Weights of a small GPT-style language model, trained from scratch on English Wikipedia: vocabulary 8192, a variant of Adam for these matrices.
MLP neurons of a small language model. Each row is named by its layer, matrix (gate and up: input weights) and neuron, and shows model dimensions 48-175. Each number is 50 + 15 x the weight over its row's rms, rounded and kept within 0 to 99. A neuron's up and down rows have the sign that makes its largest values positive.
After each neuron's rows, "fires after" lists the tokens most often just before its 100 highest values on Wikipedia text that the model never trained on.

L7.gate408:47 70 58 40 33 47 35 26 45 63 48 55 43 24 55 56 50 37 44 52 62 52 37 23 36 74 46 35 62 16 49 36 80 63 66 54 31 46 19 47 49 57 49 81 21 30 50 37 65 24 81 41 51 15 42 46 63 45 22 65 42 45 33 56 58 59 72 55 71 58 43 69 52 54 32 66 70 18 52 61 42 59 47 43 30 14 64 41 37 23 51 70 34 42 52 79 57 52 52 67 48 43 41 27 51 53 20 59 63 68 54 48 30 63 26 59 34 42 45 35 60 60 18 35 52 53 72 38
L7.up408:72 36 18 61 83 74 60 37 24 47 38 57 64 62 72 41 49 54 32 56 46 59 60 58 42 34 43 83 40 42 30 71 54 74 52 61 37 65 45 48 46 72 74 26 29 18 22 48 31 95 78 52 45 45 57 55 66 65 46 78 40 45 51 49 61 56 65 41 15 61 86 63 35 54 36 62 52 27 36 57 63 43 53 64 54 33 20 38 44 60 35 35 34 41 45 48 66 56 60 65 45 43 83 72 54 21 48 57 66 43 63 63 47 45 60 58 35 24 42 48 27 75 56 58 82 40 55 50
fires after: "–", "0", "1", "7", "9", "2"

L7.gate535:44 34 49 73 73 46 48 61 62 51 76 56 74 48 48 78 56 36 59 64 44 40 37 33 48 61 44 46 66 39 66 41 39 14 54 58 54 42 57 40 49 63 48 39 42 66 53 46 31 44 37 40 69 66 49 53 53 74 77 41 75 73 31 45 28 44 65 63 66 56 26 35 51 46 35 73 55 45 47 48 50 57 39 57 45 65 43 58 29 39 42 56 35 69 27 26 51 32 28 32 50 37 73 48 22 58 30 80 67 62 46 28 30 43 32 53 52 45 47 54 40 30 76 49 45 77 23 33
L7.up535:57 75 50 63 48 58 40 68 36 68 38 74 52 64 29 52 59 53 61 55 36 70 25 40 38 27 44 87 83 39 43 67 55 46 29 57 51 41 40 53 39 58 59 29 68 54 51 70 50 41 59 39 37 55 71 52 57 58 68 43 24 47 31 35 65 51 44 50 49 17 50 85 52 61 71 42 42 49 43 51 55 35 61 45 42 56 52 57 54 52 47 63 36 57 63 44 57 42 51 67 42 19 75 79 57 48 64 38 49 43 61 53 34 42 30 55 50 45 41 63 66 14 35 53 54 03 57 32
fires after: "1", "7", "9", " the", "8", "6"

L7.gate987:39 53 54 81 68 52 50 33 24 31 59 61 59 39 65 33 58 32 15 65 45 51 55 29 40 62 55 22 60 40 57 62 41 58 72 39 44 61 49 40 33 33 38 49 52 42 34 42 47 47 67 65 66 49 53 36 50 76 51 50 58 51 32 49 36 30 53 73 65 42 43 44 46 49 18 67 53 53 49 51 61 61 28 65 27 59 36 09 51 41 44 64 43 48 65 71 32 44 42 72 49 47 47 54 39 63 38 55 70 38 04 50 27 35 28 39 56 53 57 57 44 44 56 41 47 49 42 52
L7.up987:45 71 34 43 60 59 34 43 08 55 77 46 63 44 65 49 32 60 75 47 43 25 44 71 20 74 27 51 30 70 34 73 44 37 38 42 54 74 57 38 19 37 71 41 66 54 21 58 32 67 67 57 65 49 68 72 54 60 55 34 29 64 47 55 62 24 59 64 57 39 34 69 61 24 28 49 44 44 72 38 35 82 43 33 49 57 55 48 35 59 73 69 61 44 63 21 39 94 54 52 60 58 49 46 68 42 57 37 48 26 30 31 57 80 51 42 60 74 49 65 44 40 24 54 46 50 39 46
fires after: "9", "0", "|"

L6.gate806:53 35 40 40 76 55 48 61 42 64 45 45 37 58 34 31 40 65 40 79 58 53 78 51 27 37 72 49 45 57 43 34 52 39 42 68 60 36 68 52 66 58 41 94 53 56 54 40 60 26 55 47 58 42 36 71 48 38 53 38 66 34 57 44 48 70 51 36 67 34 64 44 35 65 58 48 37 48 17 67 55 80 16 67 50 54 63 46 42 53 48 48 39 41 72 22 73 49 58 43 66 52 35 67 42 49 60 48 56 49 34 62 58 33 43 47 08 78 34 62 46 48 71 40 46 57 59 74
L6.up806:58 49 43 44 57 49 39 53 55 66 49 49 44 33 28 46 22 24 49 48 63 49 54 62 41 31 56 11 72 54 60 47 23 42 50 80 50 38 78 68 52 33 69 32 55 54 49 68 55 62 31 37 52 58 59 57 54 58 35 27 54 18 32 44 41 77 39 17 59 45 38 30 74 50 40 62 62 51 32 47 32 65 60 23 57 44 21 31 35 40 56 55 42 45 55 51 46 46 47 60 37 47 36 47 39 42 62 65 41 39 76 38 43 54 70 56 50 71 43 54 42 39 41 65 19 64 65 61
fires after: " |", " ", " (", ";"

L6.gate788:54 40 54 53 47 63 69 68 31 28 45 71 55 46 70 52 46 50 83 60 51 42 50 41 40 40 56 81 54 85 47 56 43 55 42 54 24 48 57 30 48 57 41 52 75 75 76 34 57 45 58 53 34 62 48 52 53 43 41 51 40 62 24 34 53 61 60 64 26 60 43 61 31 36 61 28 25 65 74 31 50 47 86 30 44 70 25 53 44 28 55 51 42 40 69 82 37 64 58 42 78 43 51 52 64 72 51 59 59 62 45 65 23 50 28 35 37 71 19 37 47 70 43 31 55 60 59 74
L6.up788:42 37 50 41 50 59 35 38 91 55 41 39 36 42 46 28 63 19 61 77 12 44 85 46 50 46 49 18 44 44 57 56 57 44 58 54 70 28 45 32 43 52 92 65 55 49 59 63 32 48 63 70 46 28 33 60 16 63 35 50 48 74 45 68 47 61 20 50 58 36 53 62 50 75 56 50 53 33 54 25 76 68 23 40 64 22 53 46 51 28 42 51 86 46 51 44 56 27 44 73 59 52 60 51 32 27 60 54 85 46 58 42 53 53 42 51 62 36 69 63 18 77 41 63 23 12 42 42
fires after: "2"

L7.gate1290:53 28 68 44 57 20 58 61 22 58 08 34 55 45 31 22 35 32 42 81 53 70 37 75 61 69 67 33 54 44 34 52 23 50 45 48 46 69 54 41 45 11 49 69 21 44 36 29 68 51 53 77 21 35 57 67 74 30 48 87 63 74 75 65 68 41 44 61 73 60 56 63 33 32 22 42 66 32 73 36 42 58 31 40 52 41 20 32 34 55 64 50 51 39 61 71 54 38 36 53 45 67 39 28 62 46 38 54 57 40 41 75 38 38 46 55 55 38 59 30 48 72 49 39 53 58 55 75
L7.up1290:51 41 38 77 62 42 50 55 05 59 49 45 59 46 41 71 20 38 40 42 57 55 44 67 55 50 70 78 51 24 38 48 46 50 72 63 41 50 66 50 46 42 42 57 68 72 53 47 51 53 53 31 52 27 50 51 61 25 45 55 47 22 48 62 53 59 56 64 56 14 67 45 64 31 36 80 49 73 58 69 45 40 48 43 37 75 34 56 25 47 55 39 59 46 53 60 26 83 46 56 56 66 43 56 51 39 46 40 47 47 49 24 39 73 38 76 76 50 28 50 49 44 48 46 58 39 49 31
fires after: "0", "9", "–", "1", " ", "|"

L6.gate94:49 51 53 46 61 74 57 46 51 41 56 54 33 48 44 34 66 58 51 67 40 45 84 50 44 57 05 51 46 70 24 27 53 64 22 64 22 32 68 79 39 34 22 58 65 62 40 25 41 49 61 44 52 14 49 75 34 62 50 37 50 43 47 53 41 72 60 55 48 34 59 55 72 24 54 46 36 42 76 74 59 43 38 76 22 55 34 55 58 37 67 42 62 28 72 46 54 49 35 53 38 33 57 42 48 44 66 37 65 71 59 68 64 62 53 43 40 61 65 65 52 58 43 54 52 54 56 42
L6.up94:19 41 59 73 73 60 46 38 16 64 47 50 24 31 81 73 26 62 58 61 64 39 79 79 70 45 50 18 50 31 58 30 14 61 65 71 36 41 70 76 85 47 46 64 60 56 29 54 60 64 29 42 39 47 33 46 42 64 24 82 47 59 54 31 57 47 78 43 58 63 41 55 41 59 35 65 38 69 40 70 47 67 32 23 59 60 25 53 58 43 38 45 48 54 52 61 17 56 35 50 52 31 40 48 13 59 60 37 45 27 77 45 43 44 43 88 40 39 54 68 51 82 49 49 19 55 29 54
fires after: " |", " ", " D"

L7.gate763:51 53 45 62 74 62 82 80 33 57 67 56 49 48 71 69 37 56 62 58 50 48 60 52 48 61 32 61 41 29 52 61 53 42 63 46 41 43 53 40 39 43 59 56 53 38 28 26 38 20 78 39 58 54 54 76 55 61 63 60 37 27 68 39 29 32 62 38 63 47 78 74 70 66 45 67 45 47 37 52 53 41 41 49 16 47 50 38 63 64 42 17 31 30 73 48 54 59 66 53 65 51 72 68 81 33 43 31 50 42 41 47 63 51 24 69 84 49 58 60 34 48 35 64 61 58 39 17
L7.up763:59 56 54 39 50 28 29 54 68 37 68 38 38 28 34 61 46 38 46 47 62 72 54 54 62 55 56 31 47 39 60 59 50 68 39 22 42 52 43 36 19 56 68 52 46 41 85 18 65 69 28 77 63 36 41 47 60 45 47 54 81 13 48 54 62 58 58 57 68 39 71 37 20 71 34 72 57 35 62 25 79 38 50 45 26 47 65 74 77 57 41 47 71 73 35 58 66 65 58 55 49 49 40 44 27 46 26 55 42 55 42 46 40 43 49 38 40 52 42 59 29 55 59 82 55 34 53 57
fires after: "1", "0", "9", "2"

L6.gate130:51 29 67 48 39 64 53 64 50 34 58 86 51 56 26 37 56 48 32 36 72 37 77 57 55 39 52 44 62 17 44 63 68 36 85 41 58 36 50 25 42 57 47 28 56 73 58 58 42 43 66 41 55 72 42 63 46 52 16 56 31 50 42 51 53 74 67 57 51 72 54 61 54 86 46 45 28 74 47 65 36 48 64 52 43 28 54 46 49 49 54 64 32 35 38 56 59 52 61 72 49 56 17 67 44 49 36 52 40 54 47 52 52 25 36 50 38 34 49 62 71 76 53 40 16 74 41 37
L6.up130:66 39 42 54 13 45 61 39 66 67 21 47 51 70 40 53 66 47 27 61 47 47 66 36 45 42 73 58 24 36 52 40 59 68 70 40 28 64 45 50 36 72 83 78 55 70 34 53 60 30 79 67 23 70 45 43 40 59 56 24 54 63 43 57 69 53 25 63 63 33 43 51 44 24 46 53 35 76 71 31 63 52 43 48 41 48 70 45 51 47 53 56 53 53 33 73 38 33 61 60 34 47 63 40 34 37 62 35 30 62 49 59 71 48 30 50 53 24 36 33 35 57 28 51 40 41 15 30
fires after: "0", " c", " Pa"

L6.gate246:90 53 52 66 44 51 77 49 58 63 38 20 60 56 19 34 71 51 37 39 32 67 55 69 49 50 44 47 59 36 34 40 31 43 51 43 61 43 28 49 32 45 52 53 52 38 36 60 34 38 71 58 93 69 35 59 68 69 59 49 52 46 44 46 50 24 20 60 52 46 62 59 56 38 56 36 82 39 66 34 63 47 62 80 25 55 47 34 41 48 67 46 65 63 43 54 45 57 56 59 69 18 52 69 60 45 73 24 46 38 29 64 64 34 54 65 45 51 37 20 52 18 49 38 72 52 27 55
L6.up246:51 31 56 29 48 40 54 53 20 58 48 24 56 27 43 42 67 34 55 65 24 66 42 56 47 36 57 41 56 52 43 57 30 46 74 43 46 44 39 36 41 39 51 66 25 29 12 63 34 45 61 45 72 36 26 55 48 37 22 55 53 66 37 59 52 44 78 62 68 52 45 57 57 19 41 27 41 49 67 29 42 47 45 49 18 55 64 33 35 45 70 47 61 48 59 69 73 53 34 49 29 39 35 67 35 57 57 54 64 66 54 89 67 57 55 45 47 39 45 46 50 53 64 60 62 48 64 46
fires after: "0", "9", "1", "–", " "

L7.gate910:36 55 25 53 51 55 34 39 64 22 22 92 54 54 42 49 66 65 48 43 32 67 76 46 37 37 73 23 50 24 49 52 59 57 29 32 77 41 23 42 43 58 87 30 69 48 44 32 39 44 39 29 64 55 30 51 53 44 34 64 54 65 55 38 58 63 28 35 56 46 47 63 47 67 30 53 39 64 65 62 45 34 55 72 52 35 22 48 62 42 54 37 73 75 59 50 34 44 84 59 58 51 36 59 74 73 40 56 50 44 56 47 37 13 75 68 27 43 43 54 47 71 58 53 54 55 54 54
L7.up910:80 47 41 40 40 56 64 39 65 41 51 53 69 54 51 31 37 68 58 83 42 60 63 15 45 44 31 53 37 44 66 84 69 54 43 51 54 50 67 81 58 34 45 64 56 32 55 45 83 33 36 48 44 38 68 32 54 48 43 53 50 55 41 48 34 83 44 45 45 15 81 65 75 38 40 58 72 43 41 43 35 46 48 46 47 67 54 46 66 41 53 22 91 49 46 62 31 76 44 52 49 31 64 39 50 54 37 16 51 63 40 59 50 37 41 75 52 37 48 45 38 28 77 60 38 29 52 44
fires after: "0", "4", ")", "8", "7", "6"

L6.gate333:37 25 37 72 29 60 44 22 56 60 41 55 54 44 50 38 61 52 63 37 68 60 42 54 43 68 44 33 67 45 41 46 56 81 55 64 35 49 68 51 50 53 53 74 53 46 42 27 69 44 43 58 62 51 49 40 76 50 62 53 55 46 67 36 55 48 66 35 40 28 37 36 42 82 28 65 61 35 18 32 46 26 30 29 39 42 29 29 66 67 60 58 31 40 71 70 39 33 44 52 41 45 34 49 40 65 61 35 69 51 33 27 56 70 26 37 35 36 53 44 44 69 39 65 61 44 43 54
L6.up333:58 36 44 54 48 52 70 63 21 50 60 38 38 46 48 66 53 43 66 55 55 47 49 45 30 52 54 65 44 24 40 56 53 63 33 53 56 46 68 52 65 39 69 95 29 40 51 69 61 70 65 42 62 34 70 35 54 59 47 57 29 46 35 28 62 25 79 66 53 54 45 42 73 55 49 34 36 65 41 45 38 46 59 60 51 51 63 49 55 77 69 33 63 54 52 61 44 43 51 99 19 34 45 50 66 47 37 50 45 52 61 43 52 68 63 39 33 68 37 70 52 53 70 73 53 32 29 64
fires after: "0", "–", " ", "1", "|", "9"